config.toml
n_layer = 16
d_model = 192
positions = "learned"
qk_norm = false
warmup_steps = 200
MLP neurons of a small language model. Each row is named by its layer, matrix (up: input weights; down: output weights) and neuron, and shows model dimensions 112-175. Each number is 128 + 32 x the weight over its row's rms, rounded and kept within 0 to 255.
After each neuron's rows, "fires on" lists the tokens most often at its 100 highest values on Wikipedia text that the model never trained on; "fires before" lists the tokens most often just after its 100 highest values on Wikipedia text that the model never trained on.

L2.up99 [156 135 132 206 144  79 132 168 117 115 114 122 150 152 160 114  97 180  94 128 183 118  99 137 166 151 123 116 120 109 119  87 167 124  75 140  95 209 161 120 146 159 134 138 124 123 185 125 148 102 105  80  96 172 147 106  97 147 113 111  99 141  88 102]
L2.down99 [ 77 144 181 135 114 101  83 122 107 105  87 102 142 129 202 135 103 173 107 115 174  94 113 111 125 129 167 139 139 100 120 113 154 134 149 123 147 193 154 163 182 134 131 101 153 117 121  87 193 104 123 170  74 194 158 193 102 119 147 126  85 152 108 134]
fires on: " am", "igh", "augh", " sim", " num", " cons"
fires before: "b", "ter", "ong", "t", "il", "th"

L6.up703 [128 115  88 133 146 145  84  86 170 106 139 162 148 170 100  82  86 142 124 184  78 127  99  98 154 185 135 147 156 103 156 121 112 105  75 131 141 116 156  74  80  62  93  95 115 125 155 118 118 120  90 146 102 116  96 142  74 148 173 117 150 118 156  92]
L6.down703 [146 151  69  90 126 156 147 128 115  70 126  96 153 143 119 105 159 119 115 161 119 104  79 113 157 136 146 128 133  97 128 109 147 138  95 142 161 136 147 131 127 116 130 119 118  95 110 169 135 116  78 129 152 132 186 157  66  93  99 133 138  66 120  41]
fires on: "\n", "===", " ===", "==", "c"
fires before: "\n", "|", "ra"

L13.up333 [123 129 131 134 199 125  81 125 106 180 129 124  89 139 168 144 118 165  92 123 109  66 106 105 166 140  22 175 123  70 175 141  66 153 143  84 187 115  87 116 110 160 132  92 144 120 177 152 184 160 124  71 150 154 135 121  91 122 158 157 108 181 142 144]
L13.down333 [122 182 153 111  73  94 116  57 140  98 101 110 165  81 130 138 142 163 127 148 131 133 122 112 198  82 128  89 168 151  73  62 123 154 157 111 117 141 155  84 110 208 102  85 125 120  61 116 145 109 147 167 123  99 102 178  89 138 164 127 166 153 115 124]
fires on: " 199", " app", " 198", "–0", " he"
fires before: "7", "8", "6", "oin", "5", "9"

L2.up296 [146 132 183 142 145 130  81 104 133 131 101 126 162 131 153 154  73 137 136  99 175 122 111 103 156 103 171  95 100 113 160 153 116 143 131 101 119 170 163 123 173 128 118 147 122 146  77 107 137 136 132 112 192  80 180 135 160 119 146 141 175 121 109 150]
L2.down296 [127 108 231 116 103 168 147 155  77 127  63 139  86 156 170 158  88 155  88 115 163  78 134 108 124 178 162 149 124 116 162  83 130 113 126 157 116 147 143  81 179  82 118  90 122 199 137 116 140 119 111 140 139  93 180 135 114  99 141 153 155  41 107  88]
fires on: " e", ")", " wh"
fires before: " |", "very", "at", "c", "qu", "ast"

L2.up642 [114  80 104  89  96  64 153 198 109 145 187  82 103 124 121 136 135  45 140  68 152 145 124 163 134 112 135 157 139  96 106 126 167 107 103  98 199 208 133 216 110 135 194 136 165 100 142 146 129 162 214  89  94 104 158 122 169 138 153 173 149 132 126  87]
L2.down642 [115  86 114 142 132  77 144 118 155 198 152 161  77 153 127  88 143  90 139  93 103 139 136 142 167  99 101 123  93 110  83 138 159 166 119 123 187 132 154 176  53 167 131 129 151 113 131 141 160 115 122 105 133 140  81  92 157 198 145 166 134  79 143  70]
fires on: " ass", " Jo", " com", " pre", " Ro"
fires before: " V", "oci", "e", "ist", "an", "ess"

L2.up360 [ 96 112 171 177 115 141 149  82 112 159 146 106 147  85 117 186 132 138 131  64 158 130 134 105 117 159 173 130 114 136 159 131 108 148 110 136  73 120 127 129 144 135 128  71 151 126 136  61 105  84 117 199  86  53 107 156 138 135 154  69 145 127 146 140]
L2.down360 [127 157  98  73 149  99 121 114 162 118  57 145 165 175 132 147 127  81 177 155 115 188 127 139  93 118 157 151  97 110 123 141 111 110  94 146 174 146 132 119 144 204 158 142 180 105 133 156 119  71 106  78  93 144 104 139  96 102 176 159 124 129 219 109]
fires on: ")", "^{", " R", " pre"
fires before: " |", "2"

L2.up344 [105  63 103 103 204 109 110  69 104 106 123 128  89 149 176 159  99 124 105 115 147 142 128 116 162 185 135 149 108 131 101  92 155 161 153 105  94  80 147 161 138 104 151 167 107 163 184  61 162 117 132 169 101 158  34 146  77 109  96  84  86 130 127 158]
L2.down344 [112 155 152 125 162 134 167 128 101 117 145 108  98 150 149  75 130 102 114 115 106 151 170  93 141 211 124 138 139  92 127 112 156 132 141 132 119  99 113 122  99  72 124 119  74 153 166 143 103 102 130  98  89 154  70 124  33 125 139 123 119 163 108 146]
fires on: "\n"
fires before: "-", "\n", "|", "="

L2.up371 [131 115 110 151 214 174 118 101 196 120 129 155 128 168 105  87  86 144 176 106 105  90 176 121 153 181 140 128 120 153 115 126 160  74 108 115 163  94 123 144 117  92 173  69 127 179 144  92 112 144 190 115  94 146 164 109 146 127 126 120  74 113 135 133]
L2.down371 [130 105 132  91 149 185 103  99 108 123 116 130  64 109 185 126 104 167 123  90 116 153 111 181  96 153 117 199 184 142  68 118  90 135 141  82 128 107 106 109  75  82 182 125 104 110 141 121 158 120 142 148 154 134 116 147 121 120 120 114 148  85 172  46]
fires on: "\n", " Y", "Y"
fires before: "\n", "|", "-", "=="